{
  "num_hidden_layers": 8,
  "num_attention_heads": 10,
  "norm_place": "pre",
  "norm_eps": 1e-06,
  "tie_word_embeddings": true,
  "parallel_block": false,
  "init_std_o": 0.00449,
  "init_std_up": 0.0179,
  "optimizer": "adam_variant",
  "learning_rate": 0.00063,
  "weight_decay": 0.33,
  "max_grad_norm": 2.0,
  "schedule": "cos",
  "max_seq_len": 1024
}
MLP neurons of a small language model. Each row is named by its layer, matrix (up: input weights) and neuron, and shows model dimensions 176-367. Each number is 128 + 24 x the weight over its row's rms, rounded and kept within 0 to 255. Numbers have three digits each.
After each neuron's rows, "fires on" lists the tokens most often at its 100 highest values on Wikipedia text that the model never trained on. A number after a token or word is its count.

L3.up422:128162134089098134102138165165137096159131142131105139139108109147125152134123105086107108109085118122114107107120118116124154107124112135155150124137098131083132144117153124109142121136131080134164081166163079135138130108113107124145151107086141150127144126125164154103120081135095132086114118146147162103146097136159116131142129099140157090089110133153114123139181114092076132154147153128110129118144127116154154101142090121115118121065167154128123139116141147129126093123101163146111124122172105170121082125103113140119162111106106150106110145113159163112133098128146137093
fires on: "," 72, ";" 15, "." 13

L3.up1093:151117158155137093155135171107109125146145098123127066126139105116104089079135122093098119123126117096107123099111148112147144132101130152106110163146118100141149137123102134134129153113125150148170132153144112122153131139112105162165132123148116128092131127155081136137133120132170122123164129150087134121113115172130113126141101157119108110133136157127164160116137131137135120149096073161121139131113170153145150133136134141145124150119162141137145101146128110150129160126110138116130131130146110169133171155124130097137156171157129153115143141109148097091179127180182121094
fires on: " of" 46, "te" 4

L3.up1264:151122159141137116103135076151113126113128141127116164117120122111140163159153113151117122148086106137117096118147152113118139109127122129105145112135117089110132092115102130111116125120149114140162126129134146155146121087129111117161164095091159142109132154176094149127114184124125180078110142122112164131151105110147148151147129122113146139153122112115087142150174113110196160148122124154085122134112116163111146137102135130158119159138130128136166150121142146129120104127151175160105120128136133112154098132166083102114103106133158148132143118058132143142105090141153174125
fires on: "n" 17, "-" 14, "s" 11, "l" 6, "b" 6, "ll" 5

L3.up1287:104111125127124092146128139120096095148100082126105138130157122125124171153105118147115140112106111124093103064147146144170093101100184119113113127163101119127130181114136120153073131096175140126152107157061132149147128130133133134141136089155165079110146171119097091192130139179144143161162111165166123165111108140113113161145090204135162144137133150130089144121139089122166124080100148157150174148132118118157143129128117128167122141098152128119148101146164087145098090139107143137134157127143126142141173177086085121141123131137097120111118090130133115148141106136148112081
fires on: " the" 26, "-" 16, "est" 7, " some" 6, " any" 5, " of" 5

L3.up2337:138104171105171175123124132151102131136121090155120147141134106141098135105131117098135132107080120120140152100086115116065134129174099138133135152158152109128158121111129127144120119096110081109105123140103118110142157078152099132155155127123137151120169154150100141120108083109131123121111127102110140140149139090159163127113103141116136159113155117127165119159120112134103137115122149145082130136130126127134086102120165132135184118114160170109107174131158129147119121154136142113133123093149067132092142175140115137107146119127090116101185154125164113095122131101115111137
fires on: " who" 23, " to" 15, " not" 8, "ly" 5, " man" 5

L3.up1890:134074146092131088134130142128137109172168172140084121124091150146165166130121106074096133094136148115089097083144163113135138124109153091145104129139184087149117130161160147135138163100136108114171123134132119154071129124144128147144123113136126105120167117136114148141109136104135136136088133092155115108120097098143127154096143127140097092135135137152083109129075136150183144072122138103116133126135103141077158108139127071114129134120148137162091122167113115104155156132130141114087143132110163118147143143107091126109144134128154189129120147164141093151135134173136107073
fires on: " of" 28, "|" 11, " a" 7, " largest" 4

L3.up1117:141111073154146132072133097092120130138122123138114104136180115133137107128126098154114098108142114122128131121124139085121114109131118109127085079102115158136158155122160117122102122137119124155150108157104118126106126109107133127163117135115126130091136111166091099104114133148153125123109132114110115100129113090118126108157084109103108101131089156094132125155148141125138134096099144120127132117136160101130109113100098086123156114100156134146169105114121107153165161146107150120127136115137142167155145138144125137098136114116149089102180148103134126113175110177149119141
fires on: "e" 31, "s" 15, ")" 5, " other" 5, "r" 5, "es" 5

L3.up2050:110133097111151151137160121103102118166127091134135140120125120138131114114107123117127114104151115096114113069151123123133131134114140130095111123092143099097140135156138108152131148103142153180092148102122091104127164121125128140109138126114129099153177156129116122156159137174116149133138095127140139138130147127097178130100122084101136135136132108156183150132143109081140121145150142121119166164082127107117091121114109075117134098122148126157115124141163102164122110127122147162149160098117119153156196158158088126130108126127152122129140110083131115141131118136166120102
fires on: "," 60, " which" 18, " that" 5, " there" 4

L3.up1898:108115165199147117114152106155107106125127124115121122166130157174138125090128145140156127124108146114114119112144118157138160143124146127169120142143142138107140154156179110190123100100091118135133086114130116153116123117116116137156156110142140050080135148176149150108098147124114095114116111071184116141103062166161147107170133142125142122104114124092162121132108138105148140117136099065154100140177131151099118117105127111133132164142118113181080114123097114123162118080147187102130111081147149122125112143201124153160134161119116184135126099093130100050140146147105117150
fires on: " p" 15, "a" 14, "e" 8, "p" 7, "d" 7, " a" 5

L3.up1712:139129123168115142119124132138126097139117132185119087129136131131132133139107148132084105112144123122135127144119121087100142131142127122117153095129117095112148151155124173130152104104147133176129148125117121123095167185104143163094132141086131130117129150122091117138181109089135166108114120182137136143136076139100117182130164130089141134134133182147138152138145154134131146127127152124132110104135106105134135106139167153153103109126172151174109089136112093163151068105121144109132152151124150144126120109134130142111146094124126207165166114084136146158076111123141125101
fires on: " |" 32, ":" 15, "|" 13, "-" 12, "\n" 4

L3.up1251:158182121074139142115142156144077118155150127130162141128158115135126108117154124104069135138119095076112126116135156118129169128165130100084110068110110162121124118164086112098110131073109127140164106095152092162137179127144134134143129087118142122142157138122138136167144113121128098131097117135134177130108188067127121151133111099082098115144131105155084169133149127112151123124120127167105088136138155126108124132167118131133158116096154112110111104182102121115147105129117132124127143122148165100161136118128115143092170166119110132135134089156158133176137126132179131075
fires on: " |" 20, " were" 10, " of" 9, "%" 7, " had" 6, " was" 6

L3.up1892:136145149142105110142161100120149123149171123124100121104171161121110176147148112143108126119141118128126100133080141101115131126121077123121127153199107139151118140114127132148123109098145156128139129143134133148155134150120121137093123157132117108158151126191123128145139129147082123142113139146117124149119116158132130145160142119123156130176123171128120173104118089146101152168104150158105104126123097105122114144147146134164084150091136170072139111108151136073095105147124150159119141136137104145102116172153124174140156118154106187141121174135161135120143103137128079118
fires on: " also" 24, "\n\n" 23, " (" 20, " later" 4

L3.up1678:136143091110097158108117142176127117145148124089154097115127095130175106149161132095114093089122149089149111095101119124124130148171091168160125129105118061093134127146126151136143128156141127175116141132117075166163171112104115140136148121170165114123158117131146144085165085141153112141103119155142117159141104126107103176146107139113133143135089141134135122132141154100096119157163115111090162085105122133167142091140102161143141130109169135146111129140157103135128143128105140171128116130105112154097119158156110134107180172096090154142095114120134138093140129140156093096
fires on: " where" 28, " when" 26, "." 15, " before" 14

L3.up372:105144137145118136125148127123089107159157133105166144138147112134072183141143139093089142149156123102148081103135139152111111115130138124158184134125120090101136133124107118127110107123163145086162122141150116144109149132125117135116159135108127106173156173117145139177149098141104140099107112110177119142116090153095112133157105147121158121138135112148183130132108142114121126150154124117098139104132120132130159121185112116137126082118185128101151113114160108097137153039133134125118099079115061127125091186106114123124136154113137194152141112119141131064159130155158115061
fires on: "=" 59, " and" 18, "," 10

L3.up2461:132129127076089142102132112144127100131176144112098173149140103143110092152118071093133131139131115130122108143148127087147175095108083079116095117124108105067118130119166095131092153141115150120141114224136130115143165140132125083139103104120159153079139087129110123125119096118089133125104129131134143142177157121143132116156113158119097139122096142135149100141108117138107144118116124140153166129137115119129140123108140098136154102149147134123119157158103106107136125124099171104119118127138132128151088140133086104147142135109100128112158171122120133105167091168127126099
fires on: "\n" 48, " |" 12, "\"" 6

L3.up1203:142124123098152134118168084170125107153157127147131124153139134140100138141089117094133162127123107097133090145158123104110120077118071100169134175173127131082110125123112113126121146108154126072154135143113134143170163134145116094148124117124127124146153149152139129136113132115158174123116143129088105158177135125116142120134151148128113100131097097137139134144125136100145133155129102132121112121159106139138133163074112144142124095122129112099147116110127119120113156101127125124099107094142121147122139115120121098110124121115147128130135118139112117122153086154149158153
fires on: " and" 63, "," 17, " or" 5

L3.up975:133119153136152112080124139161089136151138123127111107140095123100128129110107116119141130141116107102113143136147168108113142153121124194158136116170079111107099148083106117166118130105106092137139123165129116190168107103123099093172142125129144170152127179113091125121146100148115125097115130154095128103131145115098106101126147145098127154140111168162109135095113170096118158115115162163113153115144111112139102113187136134092150144107138141146169102118139151214093137137152151124128140146135126059163158126113122094125137125124094129128103124078158107102101075095146140168
fires on: "s" 36, "e" 10, " |" 9, " (" 8

L3.up731:146114072150193149126133125131113126172143135112101133109134149130106119125121118093142145148132145099105121108167105118131101120131119090149142134129111135112146189092128105133112122150150121123115161122104131106119147144072126127154145124090118107151141131123153140107177112113144167110121142152128121125154119140114095109149156154107145096129085184157136136100098081154081114124152120121149145160142118142121095140117115138135144135139140096109144085103172170166082136140110161137092110074142150146111139162080132103075121143142109142125095140104139091127127121142126115082
fires on: " to" 35, " and" 11, "uc" 7, " the" 4, " |" 4

L3.up361:136163154137127113114108089150134114160094106118160103141104140115141138178121111162156084142117091108105129090121168114141104083124110160145137131123124120136103134154114134158113148076173118150114149125133087147174143132140128108139137097107145131101133095117087128154121101117119144134097122119108130144146169152113111113099070150122147150135124150114153097172112176118101124114076122137152119125159153125131088135132095108102127105117166118108156148137117119142116102142126136138129151091083160097115181140126135090096097071097154175117142131097145146121105116109113140123
fires on: "s" 27, " the" 15, " software" 8

L3.up745:122139105142126118087149141118117113157151125111119115137138121143079157071124174090125155175100133123131088090137154096154142134156106092116168104184127168102137138117113105100138129071178106124115145125166052115147156138142122154120161155124134078131109124106134128151117092147132166112136121129113156133156161167131079123125113133141128185152137167132121135105124082188086129165119114126124121133160148147098135133106123123132120090138143088130156100098176121139141117111120193100100129077104067129137132146148138115155137173153110162145123122124127118098120137085141112144
fires on: " the" 51, "-" 14, " a" 9, " and" 5

L3.up1170:138099139110104141095111113114102106138142136099137129145122089159130135131118128138102125119088137131099122109144132120137128149169136143145142126178180103145123136133098114121123110115173108101187134162150075133133152100160164130086182152117144141105129182124089134077152131099143145101159092113154186154127096157157091140118138175106183168138108128120091127116080123073118154142101159127154115116106122127165119151147130126128135125108143130126088113118178139106129100108144150133161148131146125104131074136153092135108119088111091168089098131130113084089151100117156100160
fires on: " the" 22, " of" 20, " and" 15, "," 14, "'" 13

L3.up665:138191120118146096123150143122152109129108103160141116152171161154150178143115103149099137124117106094106138109124147123160137120130151140155145187122137106105175147150155126161113173131145082076151122147115127155155163125119125202093146100109144096098148117129160130165125115101155114143094139182128104159097144151189124102122116110111154141158132165142139067153132165096147148092092131137122150149137163143136141131140108112142121132121112114157127121108113117141119130163135138085163136143124160154135138166139124081124086113179096134143118137149125124113107128111151109141
fires on: "st" 28, " Par" 9, " par" 7, "St" 5, " the" 4, "yl" 4

L3.up2523:109116175131097151119121078164106121138141105129154113140185112119133129107167081139116145101161076157095138126156149138153073092151128100095100152138129110067100140163123137112124129172135135156141144142153156100118183107145127141106172110100138145089127163128111109105117130139107150119124146119130126137132132158117140103134115151084111118102105148133146130130129139110117121181119093144146141106142141132140114135063119157151199126141163117112118161169184114123129138082075138122141164113145133136123137138139121117127163135096134138124118113127136100100110102138139102131
fires on: "," 37, "s" 12, " and" 5, " with" 4

L3.up1991:131112139123121143125101111093074110152141104144126072135136132131127112152129122100128160118095122133130063131128116141120123118156097141150133123199147196110149172155140115146113154100122127104113116107137139123200147149144136140144116125146141133108124131149135116150136149135119118120117175085122159126144110133148106118120127122121109121116080159106104123138100090150105135178086085117132120157133162133143114090094118155122158074116192170095172101170158123105146108080068165143122106097119141146133103125123084167136137124150124131125110110084139102122140140135148138133
fires on: " in" 30, " on" 23, "," 23, "=" 12

L3.up176:121135106115108119125142089105131101130095127110131171146120123096123110159101105096111100120120089135145064109099153109128140075098107147122139091164159089103163139144120136152083134114122073127162100146182141136138139153082088150133115163111162169128157123147125139138154142143129131116124156163105095137147159095075077137079138115121147119121081130097145144138162097118140096109109091163118145127097126139117102136146153106148114132101111105158116165133137120130094122085139173165102109103143129142105128131129147124125103129113165174110114124138122112126124110131152143135
fires on: "-" 82, "_" 4

L3.up1474:119146104187145120119127121150137101130115133121111106129106145091140118118113139089102056113110121126122143090102121115149108114104135184160140158126130132138142165090114140174120156085130131116128123145176111126147182152063135140135136108089129101122167181171077172112126118180127103131101155119185108140130188122152119110145117157153120135133141137137132114100128135126106135119130140132105135164128101128178079139065140134155155127068183145150144123145162120176114098150100180105129118113147155137131131174115110151160125143127122142103147135117138132115128069134164114125
fires on: "s" 22, " of" 14, " States" 12, "f" 7, " f" 5

L3.up391:143112127133105141096100160119101115155164133112166095118132144104182124156140122105089131130129158112095116135146144128128094121149088104104140113107104115127126151104111102134090125151114149111106123090147103103133137128147131154156195071131123114106145154161113122142165118154107117126134093129141152136158123142115140169124102139065179163133135152133098172094148118132157137127148103142135185111135170138164115118118091087151178099169127139107141092166150116195114168107129139136119122124116072084102123185090091103097155135169084154128115113117128162149143139118153142110
fires on: " have" 21, " has" 10, " had" 9, " having" 8, " since" 4

L3.up1586:136120089111092165128174140164107104126138160109090128114150110106139110129142132128098105104087124124119110109095147122132152133136129129114114146126157090113121126142176139165106144100129127111202130183149161132154138091087161116124128135104173111109126116163071138160159078135125146114152124151134121107123108138148129169143121142153180163136114120118163128151158121102122129082113163196116146123107152139137131108158121130104109127093161143166111109134131088149104108104138126139140098097123104143158107127106137107161100105142098155127116166111122126128208107139169073136
fires on: " of" 29, "ns" 11, "ers" 10, "er" 7

L3.up1022:099155137125115120126156116106108090171155126133103122132127155131140145115147092091170103098148144098126121135186136165134148159150149110111107155117133134123110151126146113160114123109133173153108111166140105125119194100112131164146123138098145148097144106162123153143137077134099141148139127121119088176143120078143114147176039089142119132156072100134119103110122108107142114176128131137090096146133154122112172117103065090141119169115110139128156107122137117130157116114153119087113163085142135166137165163084119119119098147183087143159129106122112122137138120134144151145
fires on: " is" 15, " For" 10, " are" 10, " Me" 10, " " 9, "-" 8

L3.up1032:122117099169098127118144065136148107132125136123131144131124166163097104163167125169141114140103103140101124115127127082172151107104104143163110092112129142146105136099130114093129164125108123127136117137121109098163142138107098106173156136090137130067139082102117150125129138142153196102086076113113128124134122140159137122118125176142137127148140140124142119115148152139143139141093154141113145116124085132130122118122108111171142145152150114198139106110167121173167150113130138177140127139154156161115118138189154126126147092134173107138116128118144122127107075071143138139
fires on: "-" 32, "d" 14, "n" 12, "m" 10, "k" 7

L3.up343:140113097137141166107132112108107155130150149156127132147160136133154095130119124121143111136102111097126112140132126106077129121132118126114187110112102158109122129143133144154113137116118125109090127147091110126118154119119097158143129135143126113118130122126182166136094130154081143118109154153149157108182109108125111116144108122085152127126088112123118107130121134101066186122148123112120100157132126139108145117135134141102165081170109140120116142136105150119173127128148138162097130104154138106160129142170150171078151064139154098128154113169099116075145114120120123099
fires on: " |" 25, "  " 9, " and" 9, ")" 8, "|" 5, "ler" 4

L3.up1776:118156109090137142088144114133107100123129150111145087152132108120078122066132127135114138129100142153135142100142077113092135152147124085110116137147092163132124127125091107107169117133189143115161132176098125129122181147121147098130138138085105097119126097116084147152133157106118134076146109152117147115158118146090110153121116109120161107189087119118123127132149125161175155089106164108149100151136106149088109152187117129157123094153108138104072102094157120086157148193131128122104100125112133133115108139094146082112140147154114157169150115145138143122093128108143083120
fires on: "=" 15, " some" 13, " and" 12, "n" 9, " Romania" 6, " many" 4

L3.up1100:144143087131133177119122158140074096133127147091161117165155133141138091136097126116098146101153104123123113099095119119111105159126122131125053159111166112109172123098082135122126139142144145163142115137124096147128157096149108113108175081099114098125155150159119131104165134117151121173162129161168112161122146122117092190159119146105162146155079120139150139127086137135118156097100160130142135176146094111146135157138123102143120121113174102114157124121130114157067081154135141151105130088123102130138126145164143155149136130121106157136134102132115072087109097129168132173
fires on: " which" 24, " of" 14, " States" 7, " and" 6, " Pennsylvania" 5

L3.up1907:126135092106170149111126079148088127136113108108095118092162113148093095130078097131114138095134092094070152125130144157114106170167145141127145146181117117096143150106156094140112122089114160137149109142117138158137177096128111154109155119118134144113145141128099134124118139103129147100129112154135125142125130129079166128127157098112174092145113170137175144155131116083106109123115128105092171103095042141164127160111113096184158136106106162135123118125147150138134080172086160125155121137129156128127151122151118102140121118110157138146100155095114123132141128150133107103
fires on: "," 35, " and" 10, " or" 8, " that" 6

L3.up1296:157116144122111125118194140123128092161115128092124151153164135081130128123151118117135126090065118085153125136070166117130143098158114140146177119159155107115095108125111117154106153139149110125135128111151138135137109143086089089096148128138162125119142127147127137117148129103161123096149095135099130139181138170124104127097120115144151127072132187166130147183137110113118105126143123168094128149127135161135119049149131173105139133086195134150181131158176108161147161136115123164110104105148119113136114131163151166131140135137150142121129115097136126161133108107174152127
fires on: "R" 21, "-" 11, "G" 9, "V" 6, "C" 6

L3.up105:125136144118167123137139103117121107143120142143165100129139139109076120149120141163128124117108109115128130148147101135085116146132086098166102140112105115156149154105124122108138111147059107127126132123127133105171131151104130121106141133103133146128147108143128205139148155123136135105143149167124128129120144139124117155108143177152151125190167098122154140142156142173072144093134128191109154153126130113132090102144153128164109095094132114125162103143157108100118099167130136109092096137086130157139094152120111116157142147142146121140151132177129052141107109149123134144
fires on: " not" 33, " and" 13, " |" 8, "t" 6, "Career" 5, "act" 4

L3.up1635:130112104133134137136155123106145125120117122148115112144160116118117106147105139091128090091138130145127090131136106158119130125139119117088105132145150155144127141137170122121136101124128177134137127123121120110115149123094154128152214162122122081127126143082094161142168133138125137139103115131148117122140088109139098134164133128099098090148140148190113114123115153140127136158148123135108144147131090105111086099113138112129136123141143111113123119160131105109144092106157147132118154115125132136113119123131126137114130167132191123112128141122202154156116121129137168124
fires on: "," 34, "°" 7, "m" 5, "mo" 4, "me" 4

L3.up1472:130142154127144132133121135149137134165125127085130075080100140097121146138166145092128083136065127112143108146056154148105126151141100121146154159182132130148143142134103140154106137092122094108147138102145068189118146109123113160158161124153124098100141139141158153123166140138144122134079137090142119160107103177138093143100132115131181136097128120133119126177139121138097174131163113110118065115130127179119130105117094148138126138092145168144100162150153116166115166186114109140122099102121088141129114139130077128123137099089115149112165163129160125091128069131116176126
fires on: "." 91, " to" 8

L3.up896:117089135135152146105144133116094123126096152141099116135173137134142161153128146149119135189131132104111106134107145114129137119127141098151126111117147123121120151087149131146125119117116133148147153149156106108138166161097099137115152129091178119099152105101087175123147126143134107105086108159135091095166142128106129122169131158108173096148125137095146146179126118123100099131112132133130107129165151118125138117139165121190140127126166121116104110138100118140153099129108141083120102142128140154123107121106115164138163134128072122144079096107183082128117124138100179163
fires on: "-" 19, "t" 12, "ing" 9, "ly" 8, " not" 8, " |" 5

L3.up698:137090112120112184116116148131123122165209148125117085208109116134142120123099117129098090126169146113104083142094138112159156119178118117170116121166100098114135146183179146133111121100151141184135141163107099121156136112098179126161148150111128115104166135152073159146121113122121123104119164090168133146171105114160089172125146121118150091158187174160136153148099139119118132155102160130091149134167100108132128148110128175146158144081150141162169114127145141123169072094148166159095115093124079156120099119144115098147154120078105165134147128099139122140125118118126083118
fires on: ":" 77, "." 19

L3.up1015:111135124139153090130094138109100145120106138099098122176055165139117096120114092108107121128136104109096182087156127087140181119119136117152134164141132085107130167110168103118125142129137163128150126182108112144088120147131147143172106147104125146105154115140084140122111116132102142126140110114158097181141118129134118110070124169129118116130126149133136132102174141145134126161092114147100126131163089118123110088152132131133147142111127123136114145150143125124128145088125129148106114164143145118167137108121072096124103142095076174157102179128109154097108073143125120126
fires on: "s" 32, "=" 28, "raph" 5, "e" 4

L3.up907:138123110168149147137143122128102090129124129110128137160138143117125135139165119109118135078124120158128136105120162102142128128171113126128108079125119110139179128189104132120120125166120119114131075171110114151113127109084122161142130111130172103096155119144117144098177201108157127132110132149107130125130133173140104132127150138064120094118084110110130103155118102153198128133168125116081134110132160128092142102125106114148173147155129136071099150143150150089102158131123102159099147123152104113104154157052168150141124089085127163153091114139123123112100134150155126148
fires on: " with" 31, " Year" 10, " has" 10, "with" 8, " have" 5, "inn" 4

L3.up2493:157088132153142118099089147122104104163156101087066187125079146135145131146117092143089154151160171133103116135102128109108184108114133139100173130143138107123103129144124125097128185172105157130104106141159134128148103146158119124105111124119129137136134060140086183154127173117132102142086138155145127115161158093135126191118140135065106145126140096114138135150106117151162145127094102162087135133117146152101157105119087167152159098127147115123145116129142113084150129156109120147117117098147136114132103128114137136102162115132106161138154132124115138133132153098132127073
fires on: " |" 38, "\n" 25, " were" 8, " Votes" 8

L3.up632:160097131123081150108147112143099113127108143162108148143122156129128115147141117116135094116157088093105100130159150120111110150150136072092103167104093122144152140135120091153058158103181132122161115174137128125135155110135131099156162149125121140125162139185166103154118111150138140097092137141114127111121130114119115115174088073104144106150080132113172117155124146135150180103137167184126134147114133123149113123121106085137114129111129121147167112132076108196134136094121117185123155156119086130132103143126107096135101107102086181172164112149107132152125113184164149109
fires on: "s" 59, " these" 9, ")" 7, "r" 7

L3.up355:151145128095177141146130151125113097165129128155132146103116139125148112144159136116134142051130070107092136119111141143177115096084142142164141095090177133179171147140173132142126113076151138123140100137111112139145130117099120156152133132111143114124131161133097082138161115140166113168118115129139101138100082083118145134189086141123155110152122116114150136113112149111075113098135128125107115117135073123116104080117104166166198111088136122117139119087155098129137122111131142107137145113158107107133124180131120089132149169171115124133108140100116127124172082102136101150
fires on: "ti" 18, "-" 13, "si" 8, " was" 8, " is" 5

L3.up1722:118113129049107149147154130163049098108141123105131108137169102136144102156137119121100108145104159100113112144131140102100114136100126087125108114102130138090137141164092117113136140151121116136136104116110148139099179133114163097167136080107135093105149114189122170110151165144117104095145110070165134143117129136143100119143152139088145128148148112134128126140108104103145117097139149133126089157122113123151131131135116122163125123093129151142135118149155118110108100140145131152129103119160144131129154135128089126116160210132135162166133128117157137102135169168142092080
fires on: " and" 26, "ry" 10, "y" 4, "ia" 4, "ga" 4, "ta" 4

L3.up2141:151131104128155132131155126169118076154152142126113090157152099152157143129110154115081079130130132120112076132101136117113136148155100139156146142129144134124154164127122130137149093137131144173170059167097151114136157123121173185144120159123145134114139107142107145155151130084091127133112154109176113106151091144125113179146123136129161103160104182124139124120074103125133138136112183144133128103157094121146096126148118131145170137153139184094122123116130091116170099092134115159099115089137116153132099150161133107127115078157162123138153149110135087122129106140134131144
fires on: "\n" 51, " (" 15, "\n\n" 15

L3.up133:163136100125151140097141093162116076179146105079112146080110126122125143155083097093124152131104115120130089095106171107168073201133123142166180153126167122129139175109128108133104161077124096111131171145131133146145151077140092169146157121126137127111137147137153144083118119145130129122149159115106111083143126121096072157120137169119147091107094144120141144164144162079161101118136109136127117146114155107090120083131085112124138109077122125141126113120138142171101102101157155153143146124109130120131181144145105135143095120162145172133136150114147126129148110137114145147
fires on: "-" 25, "'" 23, "s" 17, " and" 10, " dis" 5

L3.up2365:109125119143166109122146116128126120109118091156155141114154125121108142147138113140118096152104142108109108126137117134078123112095131183117167107151108065101157116113153116134092123114154125129163155103125117140162140138136053109135167146132130075148136121112110141095193137155119167095077119167089133146150155137168144118129110157126110149133109138151122119143155108137137136134112146123155110127121092130121101109154111069124145139140105154156123167174131140092139153135141153163140124076117108133124092133159103146164110095127151133124138099110179166150124118106135134145
fires on: "." 31, "–" 10, "-" 10, "n" 5, "min" 4

L3.up956:182125110123142145106133125085088139158123107130124151100114110132160122153183150142125130127103113151125090077191179105113138113131158126112197138131143133170135148117199111146093126130102105112142098106141150138143143171156127099170158108068162112133176157116141137181128184163109155159104100157123131121152126117156170126132121105120139126121137102104110112125169158135125118141117104151107111140091159156091118100123166124163120120151111141113113054159176101150125092140132149145148174135121144110135125160136094137099145132117149127127089102103118129106123132124129120131
fires on: "ti" 46, "  " 9, " GD" 4, "t" 4

L3.up1227:127156135080115114123141140144143117140166130142157104130128089138133112141136119117141143147120120148137095129087112143168152132131119101153164131149141130090128139180115124152148145102134107117178125189104122108166136096105175144127157148106143132099123154122077092124145141155093164111110143188139094205109134108122124125109098132128158152125085133145148125150155140140080094146134112134098154141145106133086125147120061138169083137134161138098133100131163105124145168123107122114135132102123120130136131131146120090106119133103120158120141169118140120119129120168151106147
fires on: " and" 57, "," 37, " to" 4

L3.up2152:146113179076115123089121130145151105143150121083116155163099142115151106136124131094125106134098117117125116125124094132131147131119080152142109143125119123102093141111124102126122135133115076124169083150131088138174132138166100121130138076135158139112135148102175137090156116145117153132118087147125135137109122121166121153132095170158161138133130139163171119139155133124069143123132098130152099095172166100119144103130132139104137093091140129145116161125144156116113152174098106153121104122171095122109128145075114111097162147118105119112106164163088138049171117150169115129
fires on: ";" 19, " |" 18, "|" 18, "  " 14, "." 13

L3.up1036:131162129104156112096135128166110111126096131124119140132097145106135132094122133110095067166132139128098105062138148126171088137113129111180128165123141102120168135109152107135104113144104120153139100141150152141120166128117137137203134107113141118067136178118124182130147140170096119124109126138106137147147144094147112093090126131087158134106097105106151172159173124094102120126129120146125101097135135131107121127115091103106148131110126129132132168140137130126117068118123128122107148120104125135122087137148105133160120158144113127097146126075110149106130109097093130127
fires on: " |" 32, "-" 20, "s" 15, " 1" 7

L3.up2252:139095149080133168111146157155110096179155142115138165133141121176153145163135093128125141136134150109124052165119167127119152150141108113122129121146129134149126118180133123137122127102093151076130119147120137156154187126122156103170141117099126109089145111137154100140124145138123142107112080107180168145161124147132101115123111118115154122077092114148096132143132135114148199112122118111138074089126118123106120126141121077118110135154122144114145128114116109148097163120153152116134158093125107143154106128127111131087106092165142127165124149137136168150109151143140150110
fires on: "  " 76, " had" 10

L3.up1651:122095143138135116111126173110103109120146130090098121150120112144127165110103112112130117153112116104116109101064148098147136089166146139170123153129189119127151142164139140115109137124125123133094115126114141116135130110099128131101134141082142135132132119093137141117144160108133157111108136109120198098121148123144108145157127110074093113103125147145111127134164144095157152104136096115122095127119153136113091119170138122054121162107120154166082164118118105122169092131141138126101098139133164175130112123161149134152171149106154138089112143127155154156096111096097129136
fires on: " |" 54, "|" 6, " Votes" 6

L3.up692:125124068143115185118165168106097121131123144106091092116109099134120136142088130104104138127141148138111101101146153119145114070138139105120148140154118118123121164139116124125139143091157136149137087148085105108193131140130162137116155127096158095108161131141128187151121097135118106105138101140141105107152125137089069116144136140144095116135166149137123149130114126102104113154125093115109140110128144118133151135119120130183119101095170153155123062078143121103135099104139122137093123119129098108106162131144121090162116100164120191178122131107158124125135064148101064115
fires on: " of" 68, ":" 11, " and" 7, " =" 6

L3.up2347:120172085150112115106152119118084093128143153100150123108129131123105104126123109112119121101095099124124122134118185120168177118130157128173128116141117131116140143124142120172152118114113126152164135138136113133137167080127141093165140095071129094109149119153127138107129116175094160127104130123158056175140120118145090135130078145107154103152118159134125153127096157139129132108125105121136159134131104144113098091176105092145139160121189139110124140130121108155145081099138180143122111145143164155170154122181130060118134066123124170148114130093129053099140105144163140092
fires on: "r" 17, "i" 14, "-" 10, "a" 8, "\"" 8, "e" 5

L3.up1696:133138136144141139115136112100127134136129112082173078144138118138123098126157111133144134114161112127129124129109151128099108112133140137137142158137121157108077141127161124142147168095172182108156116129099103116147119124143117113126122155163131064132145159141088102072133101185110146178100102142181105125174150153153109139133115153099160132118115136150156093128145128063123123140120136123134120131150132113093091143108132100109119087117151125159145118189131135127113093098129117124123149088114156168131108159134146080141091096114110118104103095147167139119115143075093137110
fires on: " the" 19, " it" 14, " that" 6, " sil" 4, "ed" 4, " all" 4

L3.up1739:153159106096154170155122145115109094153165084144131144151142163154114116162156109120100094097143125105086169132153152125126110111091146136122123147151148122093105136160162112118156123125135127139155092116173070131125153129149121151130194167096128104135164118126126124108138135133127151088114088146131172093108122138087133133116137182136196131118162135104136169135149124143171111106142164116078142120135151143110107129119133099106086120141139125132119156115130128135127114074119127167127166157136127105146107137161122112126144136103129131148136136156152110098107123158155105150
fires on: " most" 26, " more" 16, " Most" 4, " many" 4, " More" 4